Part of a small language model's weights: 8 heads of 32, untied embeddings.
MLP neurons of a small language model. Each row is named by its layer, matrix (down: output weights) and neuron, and shows model dimensions 80-207. Each number is 128 + 32 x the weight over its row's rms, rounded and kept within 0 to 255. A neuron's up and down rows have the sign that makes its largest values positive.
Before each neuron's rows, "fires before" lists the tokens most often just after its 100 highest values on Wikipedia text that the model never trained on. A number after a token or word is its count.

fires before: "es" 56, "ed" 24, "e" 5
L8.down1035 [177 141  60 112 139  87 146 160 137 115  97 155 100 158  78 133 117  88 124  79 124 127 139 168 176 129 157  34 111 155 146 148 128  97 127  90 121 113 143  69 106  73 106 100 133 177 149 102 128 135 154 122 142 100 109 120 147 187 131  99 179  89 174 112 116 143 207 141  86  90 106 158 178 192 131 151  90 131 138 106  98 113 156 155  98  97 122 159  87 152  34  90 125 107 167 116 123 165 195 146 123 100 117 130 170  92 127 139 162 169 116 146  95  88 103 156 170 141 166  80  65 159 115 116 149 156 108 155]

fires before: "amp" 12, "ar" 11, "il" 9, "an" 7, "y" 6, "as" 5
L9.down880 [ 88  81 148 130 155 162 134 112 140 158 175 118 166 141 135 120 121 144 118  97 115 123 134 133 120 179 149 132 163 149 100 113 143 118 105 174 133 126 125 122 109 148 175  85 137  92 103  59  79  67  53 129 144 106 124 131 106 127 175 175 137 112  90 156 122 170 117  90  95  41 170 103 120 136 123 124 174 169 139 142 124 173  89 117 142 128 123 126 132 104 124  82 122 144 140  87 110 139  84 105 189 123 119 125 140 137 124  96 133 134  78 111 107 147 207 129 154 203 143 152  68 143 100 104 104 168 129 119]

fires before: "e" 30, "i" 10, "ing" 10, "s" 5
L5.down121 [127 120  96 179 107 105 193 156 114 169 118 107 103 148  95 162 111 160 146  97 121 174 124 106  89  94 177 163  92 147 116  88 149 142 109 182 159 121 182 127  95 103 104 166 171 110 100 146 134 133  92 159 176  96 143 114 137 139 133 115  96  76 145  39 149  96 102 102  78 127 175  88  90 123 134  82 109 132 161 155 160 146 144 111  97 154 133  85 163 134 100 124 159 120 162 133  98 136 113 142 120 163 116  68 117 108 180 109 100 232 157 146 160  97 141 113  95  92  95 131 122 185 141 162 150 145 120  96]

fires before: " the" 19, " that" 10, "ed" 9, " it" 7, "ing" 7, "s" 6
L9.down1129 [180 115 134 110 156  94 168 129 128 151 168 139  97 147 124 159 132 145 138 185 155 179  95  82  46 108 183 186 150 141  86 108 123 151 186  99 130  70 125 107 100 180 126 154 111 119  98 158 184  98  98 153  75 103 128 133 113 123 111 133 168 104 117  97 170 138 119 175 173 153 119  85 121 126 136  90 149 131  72 115 164 153 143 133 196 139 132 120 157 138  88 117 152  48 168 146 126 156 106 117  93 139 163  88 155 141 109 173 119 144 163  89 131 141 120 156 116 114  93 124  92 117  77  90 137 137  81  72]

fires before: "e" 36, " the" 17, "f" 6
L5.down68 [146 124 136  68 107 107 110 114 116 111 141 115 129 125  79 124  83 111 102 165 158 125  63 130 224  93 167  90 138 152 127 144 107 124 135 159 164 112 158 110 114  71 193 163 179  96 119  95 100 121  64  98  77 149 120 103  98 197 151 132 172  85 138  98 127 149 114 140 145 109 145 169 143 122 125 104  98 122 129 132 133 115 168 123 101 123 143 168 176 128  92  84 131 133 115 147 151 112 161 138 125 122 162 103 191 160 159 130 173 142 113 100 171 131  73 132 171 109 111  81 159 184 121 113 135  90 126 115]

fires before: "ore" 28, "n" 20, "re" 5
L8.down164 [127 146 134 120 139 116  68  69 174 133 118 132 116  99 116 121 138 149 154 149 125 100  92  75 162 162 131 124  85 201 188 140 125 158 109 141 111 127 196 158 186 153 162 177 155 193 137 156 113 164  46 119 133  99 184 140 171 128 168 166 194 130  48 110 133 110 186  85  86 103 114 156 176 134 113 103 132 108 188  80 111 109  97 174 178  74 138  93 151 135 120 110 112 159 158 136 121 101 110 149 129 159 102 125 122 151 128 120  83 115 130  93 132 103 109 161 143 136  82 141 144  35 154 147  93 162 127 139]

fires before: "t" 16, "s" 9, "ent" 9, "n" 8, "se" 5, "gh" 5
L3.down458 [ 74 154 137 102 107 133 168 124 144 131 115 136 139  96 151 122 159 156 171 188 122 159 161  84 132  92  73 152 126 109 142 123  84 137 137 124  84 106 131 155 147 162 132 109 166 143 114 151 118  95  88 155 138 159 156 165 161  76 184 152 121  86 100 107 173 103 136 106 160 152  82 143 114 160  93 129 108 143 120  80 113 144 121 146 135 109 133 143 148 111 118 112  12  93 115 124  64 150 106 115 158 134 170 177  37 125 158 112 108 161  64  99 111 129 103 133 112  71  96 184 121 100 108 121 124 137 111 112]

fires before: "y" 31, "em" 11, "an" 11, "a" 10, "ial" 8, "es" 6
L9.down393 [ 94 138 138 108 166 141 144 142 108 161 164 164 148 157  94 149 111 118 116  90 136 140 213 198 141 164 167 206 180  58 139  94  53 108  86  90 136  94 108 129 124 106  93  73 175 135 147  84 104 133  50 125 127 106 184 134 113 116 133  67 168 163  90 128 156 139 127 140  95 103 149 138 112 133 206  92 143 132 129  89 192 157 177 160  99 184 132 102 139 116 101 156  49 119 132 104  74 106  92 154 133 123 142 120  74 106 145  93 124 122 101 185 131 159 116 169 181 144 115 175 111 158 108 126 127 130 147 128]

fires before: "n" 26, "ed" 24, "ing" 9, "ard" 6, "age" 4
L8.down930 [147  77  97 156 109 110 132 112 140 131 179 165 134  79 162 117  93 139 159 121 111 154  88 113 121 132 156 177 101 103 150 120 170 124 160 162 169 117 157 166 134  96 159  92 179 125 121 117  73 214 118 134 122 143 165 142 165 174 144 104 157 109  25 134 174 133 120 115  96  99  85 192 123 166 127  82  77 132 154 140 114 139 200 108 147 162  71 127  82  98 190 139 101 148 117 101 116  64  92 135 161 104 131 108 106 125 121 127 115 154 166 161 119 107 123 138 143  77 128 134 170 137 185 119 124  96 141 157]

fires before: "e" 36, "ard" 18, "n" 14, "th" 6, "ain" 4
L5.down146 [106 106  89 128 109 186 148 113 100 126  89  92  74 115 160 100 123 124 122 100 151  99  98 168 158 105 152 114 114  69 132 140  88 111 121 119 108 170 125 142 174 134 148 120 145 116 148 180 106 192 129 109 141 131 153 134  57 113 127 102 147 144 101  92 153 124 140 122 149  95 125 255 163 155 115 127  66  68 139  93 131 195 122 147 106  74 194 104 150 127 117 113 140 147 163  68 113  95 142  93 141 170 133 108 177 108  97 129 118 170 182 149 134 145  85 172 160 150 129 124 166  78 128  76  89 131  73 135]